From a checkpoint of a small transformer trained on Wikipedia: 447M tokens.
MLP neurons of a small language model. Each row is named by its layer, matrix (up: input weights) and neuron, and shows model dimensions 128-223. Each number is 500 + 25 x the weight over its row's rms, rounded and kept within 0 to 999. Numbers have three digits each.
Before each neuron's rows, "fires on" lists the tokens most often at its 100 highest values on Wikipedia text that the model never trained on. A number after a token or word is its count.

fires on: ":" 18, " to" 11, " of" 9, " towards" 6, "°" 5, " near" 4
L5.up320:459501510509452464481508509507486554505539493517484546557516473499476452532484512483505480543497461481509533518512476546483471495513494474458499503537504499478447476523497496492499484504524476520547484499495489450465492527503516468552496548473520525487470522491486481522521502510512477471

fires on: " (" 70, "/" 11, "." 7, " ‘" 4
L5.up376:526529521504462526490468495522471495474520479543536484516499447519461537475510521460511513505441517497483454494519559496522468507518499461491475505498486501528519515546530481540526523527507478472485502515468508469487510526530520476503476506523513452509514483466533494484521528460499492503

fires on: " St" 18, "." 16, "St" 12, " Saint" 7, " de" 7, "-" 7
L5.up12:541489502488472489509471469458499466509514471521492512488504450484460535504500482485512483444513506445520494479573473488516504476507529533490483488482518475523488519541507506501504475480504496488466553542514489454536497475532500481482519497483457496510488476529505544552478537543480516497

fires on: "," 36, "qu" 7, "rel" 5, " el" 4
L6.up339:536525467508478506518530427465495485467525495465485501467463522482495525499504493476453476480553507488509546483524474478529449491485474510519524481458480502512472502509490488544522514521511505516479489504516457493479522528487551503460498509540455475482476498519481514509495545509508471505

fires on: " an" 24, " of" 9, " on" 9, " for" 5, ":" 4, " American" 4
L6.up639:507510541493514489529518500487480509522491528522491506521496484550444455476517532520473469547482497468512484526514517536513516538503538519473480443493452479478526496454462493510483469540516533518483532508496441487510471510514496543496517504450473510515517529526487490486519513468510534494

fires on: "," 48, "–" 32
L5.up473:498532432489489463477488483476528533470527513505494519484541464514499496492520507500482476520526501504520537475465499529492503497517465486515515513536536510484507509532506477509484513525491502475502499539512461519472491468501466467452548503546463482514483494513534490463450503498464497510

fires on: " |" 26, "s" 8, " its" 6, ")" 5, " code" 4, ":" 4
L6.up159:516490485492502495473517491478487486453477514487439525498530480508559490471489492500518475496490463507496487539487461527473525495510454483494487495508507500505525468481460469524479512478490513479481487500489517518506490530487508502507497485476490503471505477467490471492517515572539542511

fires on: " an" 37, " un" 14, " most" 11, "-" 6, " more" 4
L5.up16:509496513520479483510504491523473533506498545531515515504515458427529531487464512524518513509526531461497504477494501496477488517466529521485491488562519466513488488492488497510554509501442515443491491446435482537511425505495483540556496488488511484497475545537490495469499499481505516514

fires on: " All" 18, " The" 14, " A" 10, " Th" 9, " As" 6, " Yosh" 5
L5.up118:482509522553523487506534484508519522490529495521512527499451520509487476554506496489489523519532486486487438508455466547518477502480518478478497521557454489529493484484498493538497497477487550510494524462486468480444502511517504486516476581489417490479499468505514489482528474493481517511

fires on: "," 88
L5.up104:537468488504469457499516506510511519487461481519501541487470508487506487474455503474469531526510513488472521475486472496547456470518532514523532561492493469553474547537523497568508497460519502479494496489462486540519483516522547478550517544506480460510503507491513558506502490514457508491

fires on: "." 34, "," 30, " 10" 4, " 11" 4
L5.up277:519512526504529476485486507518503510553453475480478493469451518472534517445491449488484516515485491498504493516518534484471460490508516512460533485505519530517492475522524520483513538500490515476484449512463497498465476457540494504496539521521534447520520511470465537473502513496490506472

fires on: "." 26, " \"" 16, " ." 7, "—" 6, "," 5, " or" 5
L6.up201:527507513495467485470502501468478445478477513498516523479517484485537502478523495461507516505475527514491488474503514524511486470523481461485496540467515495511517486517472523501529503491504570521544505509480508451486498501502518481532458487490491505481453457511525494469529557495489518486

fires on: "-" 26, "ma" 9, "ro" 9, ":" 4, "vis" 4
L6.up1:528460530515508448477500471476487495449510470473541481503497480501490517492501480514484495534522516525474482512508485504491496445497475514490527481471529469481511469508572498558532512542495521513554483530502467457502472521482480503532487486520469480481527497453534472521486549493499461524

fires on: " an" 31, " di" 11, " not" 8, "\\" 7, " \\" 7, " dec" 6
L6.up363:511513502486493494485512527520502509490512507481506472475545504453496543452487503492480563481486511493497460501516538507489445500475535556501511499506481539501491504526491503499514463505453536485515491468494503531516528461508545479505524529472471490540441487466528443503531522497474512525

fires on: " \"" 77
L6.up600:503504536543476492499485521491491444513532498516534486507513452535540506479503480466468504498506511508502485474472462497489497459526489498410555511505476474465525495534529482518529484548534525454494523507494474464503536502503499485546551491484517451542468499546494514499493515538521503496

fires on: "  " 53, "°" 9
L6.up358:498493510474508521476550515471467481538521522483463523487527537456472488521501505517470467446530534464541500510470508466525471498480511527561492535508566504515492517507497509482506509483553431493498525497542520506497486511494481503466442485513498509464522478500454495500542481458490513448

fires on: " |" 37, "," 21, "-" 8, " All" 4
L6.up583:488494550493494526490498491527511487518474491482474500446526478511492514529496524462503472507537561471479521520530507493509533465501513507520521509513508487479498512508492481525507472531505530480528563510491488496472478434502540455521482508523488521482537471488501459469531481491508525493

fires on: " of" 17, " after" 14, " before" 10, " in" 10, " than" 6, " into" 6
L5.up317:521499472518520479462532493501468491496527541449449529534503441491520506486527481496500488518491493487513513488477450494512491496515540487509486449537510503495513483497508488454508501443515564513497545489478500538502530520520525494500535470497464476537493520523500482499497492509495508463

fires on: " which" 22, " who" 17, " would" 6, " and" 6
L6.up194:503462495507510500511471475522468525474537456475508505486500475473506499479500530506527475542511489450519530538464488549542524511475442499527530475487504468552523500498463485516478465507489474532468525507525496494462524488477532480490495509475551515524538486489492518488461489488463499503

fires on: "=" 29, " (" 27, " in" 9, " pro" 6, " fe" 4
L5.up593:502488512523492511517528484508497514513489517451495528523498436478476544482510534520508473543469487507540478506526480520541467487526494498506483520511539475483497490492487503437501483516502506508492525501512445531491486493525514512495479494505480452508483505538527469499525525455522512463

fires on: ":" 17, "." 15, " number" 9, " Season" 5, " year" 4, " population" 4
L5.up161:468449534539516495530506545460490480497537505540452482527516486492519498489529493549533493491502500492479465521485478516503488506475524495536479518485506458544519496511468433491514509505518511530512499473539492482532498547471539517495493543542491504511493511485477476476477469467503521467

fires on: "'" 12, "|" 12, " compared" 8, " described" 7, "ed" 6, "rib" 5
L5.up204:501550474494484484479504517470503522444545515435520554476501487489492556518468526515523504501450513545495474516544459520496497498505475510519461483487529482530548535519481506499492519487473501506507533510494464515455469498503484507490526527503486411525494498507473494471479479501504472506

fires on: " A" 27, "C" 22, "S" 16, " m" 7, "s" 5
L5.up335:514519491536489469481475528513552474519500535469481526528466506533463549475513534484540508515505478502510473464526528460514486496465485546485495499520494484470480491518525489484525518492503491546502511484509504459524499455520479465539539472475503504517478474510504527502553492506458495538

fires on: " \"" 27, " (" 19, "." 13, ":" 6, "-" 4
L6.up167:462500487504478489507476497471496513535514531595524486507473466499517463493532545508532524480527517522505476531521483509508474496500535502476526527473439451500518476514542514454495521519441549506523511505504482458534520499517501507511509483517486473501468525515468486486520520526513493490

fires on: "." 97
L5.up552:476471481478527516489500528519513471477485526515487499522518465457521468466469528503500524534500506497499490541497490485529503497551506492445512481465465471506517519520531501464520498518526491525532519497469505511533465471487509557533489525524499473527494456489532552513520514508534525501

fires on: " in" 36, "." 16, " of" 13, "," 9, " near" 7, "19" 5
L6.up160:506523480511481509486507498525469541503533503502496511523518423527477498489486504513538499523499506493548524489526472507488509494573462523496557523511542475509465472480544532513471470463523472478532498476495484536481456464506539500505462473516456516459503499515496494491525519533493517470

fires on: " school" 16, " Party" 13, " Team" 13, "F" 6, " Event" 5, " School" 4
L5.up253:533477531487522533512488514499504471508522517470472485498438529481549464536538481534506463511487500467480474506455494472487520479501533510504478488486522519496485510541480454468497511521549490501470448526541507508457502469518534453469504484482483490491519477502507513525504478507497506499

fires on: " and" 15, " al" 14, " most" 10, " un" 8, " prec" 4
L5.up48:520537508502529503482557478517492489516491531504480467483516485476490536474474481527544427474503541520465520476494503450508510504481523550500501453528540487521471494453475519541492476476488510479545473525547436514547512474517502502504523504489527494494487494527488478475510485522470516512

fires on: " as" 20, " and" 15, "s" 9, " |" 6, " appointed" 5, " assistant" 4
L6.up508:525529534471514529479522542471528516495515479518491482439502458453475504507502526521549526464490471511520528512497486471492507520472505487521553491493487503509523477520506500487459494501523506546525529538492538532535515515548480493440469521514532506476555492511476481522505558510477437470

fires on: " as" 23, " name" 15, ":" 13, " called" 10
L5.up171:492560512485545492523513525476492493511547498503511570480493480495494497481529530470492473491494484522501492502504515491483514459535540504488521503510506475486501506515492512480530536497505471501494514488513499491548476516504518489475514519529467455524482506490492448524497520475491489545

fires on: " an" 88, "|" 11
L5.up395:488498518516506535477526487487420509500496497497518496445497508501487555470563514523507481491512506478515502512530492506510485546500479488500482473502471492447487532493457522477480450550514511534479515483529475489556538494473501515503481525517476506518477502514524460467546505469458496462

fires on: " was" 52, " were" 29, "|" 16
L5.up451:499490506492500513504555501495507487519491493510555493465518500458499494517536538521542517488497501501506554491487522508493503496447534491499502504547533535504496549506468470478484527487471496505474486492488485494480548472515499523473506484489529484507498467452496410513480524495503489482

fires on: "." 21, "," 16, " September" 5, " July" 5, "t" 4, " October" 4
L6.up273:473578543508524497474471520527501513469498503525503507508519532499475484487487489495541497504424505477476498530514576485513492541526534498499534549524539509547472502476499473479481508511526549522489461463463512513459492529471496474473540494512506515470492465432456517541489486461474492502

fires on: " and" 31, "," 21, "." 8, " for" 7, "f" 5
L5.up404:490491518472518519531517517499546510494470498481480462526506493507507486481490483489497478477456507485528534508481515511476487525494523454483523499518481528489463506497495429460535537484508498515497550456483459451503481524492526487486513484488528475516515478493505494481499521529496524514

fires on: " \"" 25, " It" 11, " |" 10, "We" 8, " The" 6, "The" 5
L5.up391:523544531524468576491434468526445493491476550479517530522488500506501516514542515514517531445528492464495525452506458507488480521519475490443506527519491487508484522475515482521492515494488535500495481483444491492529487518524465497498501490455454492482493510499492523446558484497505466524

fires on: " |" 21, "|" 21, " President" 7, " Republican" 5, "ent" 4, ":" 4
L6.up183:551507489504511503507499477513513509515503508494522495516497567523474506467502545521511452483547526436494501487510484507524465550540536519462476483475533451498470538508508498527479495432489512501493496530484505511506524484519449517498534534474498506552480490483542493509494464481470495546

fires on: "." 37, "," 37, "-" 12, " (" 4
L5.up556:499517497519529526512528434485523459466452539451512500465449488529529503515537520479490515494517552535484526479479539489541511506439502538498467510548507493510493502510543467488493507506496569464458536536514514498500469466522519512506508511498470527497483528477506493514488552493498516442

fires on: " (" 57, " " 28, " pl" 4
L5.up366:521462470496565529521506517473481503514488502508525478549489470504485505456554506510500513478487520469522446517528487530494476468523485491540491484539478444474441485506504451506512484527458500523482486462541432505511516490531476528509476515472484510507501512480489476488488525538493523490

fires on: " l" 17, " Pl" 13, " Sh" 11, " pl" 6, " " 6
L6.up630:457500518446536524531544514470511526523507468519500507486512464538537486440513502536492446492502543476505466478526484499516451499489532497528509472465439522476475525492500501490520477498505528531455509510524498524499540439522504482499506518516528473509473465529527525500527485525494505465

fires on: " is" 40, "s" 16, " are" 6, " Species" 5, " was" 4
L6.up316:501514524490551502541508485486523496496505476508492457552525509517522481487545501498484502532504520489510547480536489522456474496515520467528478482479501453500486531496457509520529456487517510478529530501471473527479528487500515502551514468482520526460506491451485463530519482513502521439

fires on: " the" 35, " in" 17, " (" 12, " from" 4, " In" 4
L5.up318:537490503534476491498507503459513510515480479549489491500505458508548527486472439513513522572504490563536515510528466481546550475529510498570512503503548484462510483526482474501459525502502542468497493486507486546524487483467457525487525506509478487461505530502513470501447490508495493477

fires on: "\n" 37, " (" 29, " +" 5, "," 5, " an" 5
L6.up185:530518522484501511475448423456469464488530475492540497504526535482543483511519462491483529498507477479530502480509451524485520517468496530489510503476501502504489513491505469495498469495518503463513456490496496528527517487521550539517522472452470517463492482489477528463494541520521509494

fires on: "," 84, " the" 5, "." 4
L6.up494:472527518494532498517475510509529500463531496532450455521502498461479488483501491524493509494516514532536505547492504476531490519541502492505523533478498480530438501578485476516532525496519473543462504509508482512530508512509507463520443510509508488529471477512473529486488538495486521485

fires on: " ch" 18, " Hu" 10, " t" 9, " ev" 7, "V" 6
L6.up139:496520437493511532562507460511471516524506524478489495552532525477492501508536465475517461508491498486489490515480520505546511516524499505536537507504472476518463497545486452535532454520536502532447529517494464481479475490500507502470518496490487460525470491515493530470527563459533478488

fires on: " and" 48, " to" 12, " helped" 7, " the" 6, ")" 6, " who" 5
L5.up182:497470472495503549495487453511517463460489469498528466514493479491492530511505555491534492488476482500515550517513490490507470498539463509487510520480459511509462512486503505543550513493525498520500487488517497464487478512487514510506505441545556513556517471508478511471503480530499521485

fires on: "," 18, " who" 14, " had" 9, " first" 8, "och" 5
L5.up36:547516528483529545512440527491514502509552533481493469543510525504494530487452473521498481485476501524510507530505509510482466513469470470501540571507528458524456520484540448497471527506490512460455491479515543458508481509510488519504512522482464511505474535481527458539489525494468512493

fires on: " (" 29, " 1" 10, "-" 8, "/" 8, " 2" 4, "  " 4
L6.up117:504513483514505551492510512474492510496511512506542512528525482493488512491492490543510469491458470469531505488547516495507477500501491511501463545531488493541516505495518496524499502489531497529449471544543517509473496475539473519480496502509523523518475496480486458514509450526463552470

fires on: "," 83, " as" 9
L6.up215:507590518507497520490478500522476536473558542524485509492519506472501475473478476488501508487524545505499471490477480495515457509504484497486488548515495526516486495516503488484484542484506482513474481476521514504477459512501484459506529530490471474487487494493525513451504520534521513484

fires on: "'" 82
L5.up54:541494448485511503513481494442484508486500543536497541495520484496490527485465532499514490500531477501488501504561530517519485542443507476496482510501491510486542494473508500501466501500521475518467493480520477511479517514507521507510529530481532480487482440555533521467500505525487514523

fires on: "-" 42, " back" 12, "et" 7, "ero" 4, " Air" 4
L5.up339:551526511509500474499545489510496500472540469481525493513524507509506504497460493503500532528504504499507509547475519477507522471493478511472498535530524498469533504488500496552496525484468525504515517503484507480491450474510525473517507481510490515532463507505517468524560480495531521476

fires on: " an" 31, "tt" 11, " |" 7, " Met" 5, "ti" 5
L5.up91:471464531457542509481496445537471478542498508569546462506481496460516454466527524469521520516512532505512488472525484432495490520472496478537530496484500488539482534550524471497479492453526481530490535498514484492499526452488514503513489493475506496510465504521497532440509485496492490489

fires on: " a" 61, " his" 16, "," 13
L6.up181:534507490538470481473489489538514468506499465534494496469520476523463468486512512543451531489462520489505463485517502477555520527507505452506546543509506496494502527543499495505512466483509498505500493509510514492508514508502486515519512488509468468505497488499466498472514543512490483492

fires on: "  " 18, "\\" 15, " \\" 13, " \"" 6, " Source" 4, " t" 4
L6.up486:537476514474466504485494472504494462471514486502531497499526502507498527497524497479501515529458538532490494443494493501511492487497531546492458499531522544496458524522491497495488517503513532536518466540466495518525511415506541480515495539499508499539497495507500511450519531555518486496

fires on: " on" 42, "On" 17, "born" 7, " born" 4, " 9" 4, " 22" 4
L5.up522:491482496540507492504494494504538515467537464479478486511521491501481526480509525513519534475477481443508531506493493460510524501518490485503481541519499443492535441473504490505499476505562496521480472498500509500508539519515437524500476515527472500536532512496502506472530457484522519496

fires on: "-" 37, " NE" 6, "han" 5, "/" 4
L5.up454:519476474483497494441508492495502511542510450454492516485503517516502503503462502478499501482504532479527554493497473550485518499487491475527488525489520521508463495531533505522483518461495518469496502519478502527522500503474490515502516504551534507564503523516497486493542499502519498473

fires on: " was" 68, " is" 10, " been" 5, " were" 4
L5.up172:519474453496518419512499494504478518508503517484505446476530474496492519483499487486536504492489531526462539504520502515482515520472478537494472499494515507479494509524509492529515544495516516494511511495507529496490522538526545517528495489480468525486494463524511436537512507483478534493

fires on: "," 42, " |" 14, " then" 5, " -" 4, " Capital" 4
L6.up465:502542517482512459526462507520465544531513519499489490467563457495459488488468537506487482540540521453475495498456503463523510521513488521485498512552525481502457511520527494471499485535540492523480493516545489526535515493498463482489518493512500494474485528488533456497472496512501487483

fires on: "," 57, " in" 7, " December" 6, " November" 4
L5.up632:503514522514484518475474518492496494527503488540497498464493504473496510490468516544517497480499550509525477487499461447511475499520502528460497514513517524489527473533504449487497514526523500528495521535519496517471519501517470506510465518488512492545475459518524550485493529436542493480

fires on: "." 87, " |" 9
L5.up617:483481488512538511499530449452531495487479485468500504425537473510540522537494517501509466506486423495488535521499494491488521482494510528514550505494508459483518516543536497455519522476512554487491532514529504488517500470509496497459490528551545504515514485532502481513511506535495482472

fires on: "s" 12, "in" 12, " he" 8, "e" 8, " (" 7, "N" 7
L5.up43:547468484475507516493474504468478516509501515463495492494485496516522537462518517519528479474518433481482507474516506493503510485494444520472467539508524480496509553462483482531476481534531468505496483527525495554505475469531498474520514503504491491533525508505543523494525494498494493510

fires on: " Le" 19, "=" 10, " ." 9, " Qual" 6, " +" 6
L6.up437:527545501483475476475514499440502447464492509521471547475509493516541483531490421471535475502464515495552514497512487472493499457499460499510536516513518515523466479517495484497468546512466513487514504470567523511535523515520512512520496491497485468490555513509499500504515512506534495495

fires on: "." 42, " m" 16, " +" 8, " −" 8, " pl" 4, " t" 4
L5.up548:484509451480512517509474506455484476503507519494485531503494511481514528470489501477507475532482514496543520444439531499521519488496521491495492461445522504497503474489550488538496510581511498514503553518487529503535503471504485470510508517483482464518504522522523520493492515534515499484

fires on: ":" 41, " an" 24, " |" 8, " with" 7, "born" 5, "-" 5
L5.up101:479524527527530506514538503510485505486508454495512510467470491489529521484530468520474456528523508513508445474514457473519451470537499497535553497500491500495557493511462491485525516528535471494486512524542456501500514477474511519517470482458492491497521529447524511462457529512508521445

fires on: " (" 40, " of" 12, "-" 7, " family" 5, " the" 4, ":" 4
L5.up622:512505456537459557448505490548492518565511461498462527504501500469533534515507516512459484477529487487520470510538488480523491473529523493528475483463478480493484509522495491475517528506476482516469517508467515549488521448458529538507521525498495478496531484518495508533477495485453490559

fires on: "-" 23, "^" 9, " or" 8, " West" 7, " and" 5, " South" 4
L6.up252:487474537510502454483480485477470528495500489526531535496540558481468513451471490520464525456522491482496477549451531515509533499489515514447547495461472543492493514513497495544498518527541491503488485480503507489469509512451497503532519463486436530456454503527524509534526532499510532509

fires on: " be" 15, " to" 14, " not" 13, "ve" 7, "," 7, " were" 7
L6.up292:509486510553520509537472474500470499534508525486476474484503490538481494485488546502530489523555496524492529548504487438480481536452481484515512479513506523438481492505535475493482512494515496496529494477515492526451505489471481513478519503508545457472503471481498476495518499519480551485

fires on: "," 40, " and" 11, " |" 5, " -" 5
L6.up270:524492526506503498534538502504548495518567517524547487501482509508511480516480499539496480456483504539488478526536460549517500478515501479541520477529536521483469507534478486529489527492550511507502507464484504510493501512518494482495479506492527464557535507495492520495533535564483501516

fires on: " and" 47, "," 34, " ;" 6, " |" 4
L6.up17:514457479514480543482507507531497448530479503484471503498499526530513483473520494473516484500511486464534524503529493483541458485522521483510518525456477508531483525499466500503515507504481465469493492487496521528500502526468496506501484454527508467494466504521513484482558510489461471533

fires on: " as" 41, " the" 14, " called" 5
L5.up521:537541521531498491530510509537488530534488492502501544505465502478507545457531534492516455472511507522484456494492520500492517519481488489517554501509517477480500491499540480511497552483509551495511501498512541521504450482524485503478509542537456457521530466483494441510486524479492505483

fires on: "," 100
L5.up453:512492485513562487493487469452464515494511534504436491519487508469565480507518496496526503477559486485463531478496497513556520526466468496520499505520540507467519524496487487491529549475526489472461481495517496531516507494491528478505517512530478502493525427506463471464524476545533474496

fires on: "," 60, " 1" 6
L5.up105:544516519527553545478470516552487460507500503505471457489504494496516519494486509511512498525490541464486524493539458503492500470466451551497462533505493525492429519505490499501514519467518519520519464517489573489499440490495478491468495484496498497495469505498482526458470521491522528522

fires on: " |" 29, "." 9, "|" 9, " released" 5, " film" 5, " 8" 4
L6.up344:515516513545451512505534501486472480515497540526530526440485466537526482496497528499531453474529499492490541506524511508509522528529496551511520484545516502523533494473538496519502521482472528517496542512504498509491465488492518457485508490511545516545459509489504510483464515497497489494

fires on: "," 44, "." 36, ":" 10
L6.up547:481485511485492531466485480499492456465468507508538546505490476472505482464469482456504479545542530488497470494501523508493492516535514469491477501544525518506496496510519491519481512507516522488500528483505470516491468501505494516492495493510491504472590529482489483499494518463493509476

fires on: "s" 32, "t" 19, "is" 6, "en" 5
L6.up87:504491493530489513511445510499501541478532495529477510502501528534486509499515533492452506483477509481501503545487515485460491481534446491513506518514512453499559517522489505506529514450501509474492498550480518535501479493498522484480523470484494462495498497497537473465536458480489527470

fires on: " (" 33, " were" 17, " was" 17, "—" 13, " \"" 9, "-" 7
L5.up621:553491499478484520510482490498533492457530515525539504467487455498543480513539514518517497537510508498517489494498514474500516496466499489457521505490509488525490499521518493476505496504489531503511508553557493511490496533548482505543461544482516525495473470498496480496509520490504517504

fires on: "-" 75, "–" 6, "c" 6
L5.up246:512489462467470476496508502501515529524516476485526515481514506526433499490508476496489481519525562506459505453500518528475547497487509548481512495506531481472472491515493477475492494488504518473454475517496510517530487469477490505531528481501520525490474527512516462528520541523508490502

fires on: " as" 20, " had" 9, " having" 7, " of" 7, " not" 7
L5.up150:499488478505505523502451552522459523527491481489510524456480462525509505460521519506433522476554497518497502529470440486476479519489515474491525539482517458533470514490492520533476494475517504472515519519549516464562504506496489471577494492481461502454470470461475459502489530472516508517

fires on: "," 77, "." 17, " 17" 5
L6.up593:503539513509502511503484505503503489523478527497495472502470479440507513466482510510520453554513518467493510419532497499509506501545506504498526515504487483516455482518514530530504518477503520497505446525480493487496517496514495498504479510505494533504487513506554525472522514493505546492

fires on: " (" 39, " on" 31, ")" 16, "," 5, ";" 4, "On" 4
L5.up495:453533530492490538546510478470503513467534489495533514490499476471498524433493508504460445477488468462523516537465462546543512503505472514536521547493502474516526479495516490486510549537472525499510521515530479508507503471534478484472500522496491493501500489432470504480499475512509506495

fires on: "s" 15, " their" 13, " its" 10, " of" 8, " other" 5
L6.up553:505476548496491501533497452511464477510478502526490536456503496532491533489474488492448508457496529519533533562502480534509507478521489502498518482499504514509520499460484477558498505481503512497472513546471455465473494491510509483500499461466493504506499493516514504475498526480514462535

fires on: " the" 13, ":" 11, "'" 10, " It" 8, " to" 6, " The" 6
L5.up64:481501553536514503503498512532523511510511500455493565470492538496474492514488476436513521476479501467481468556521474473486516479502509555521531547486480514516502468508547506467506497497503510483500492494500450547491489485543496486544502539472477504498503497500513509484463501481522461524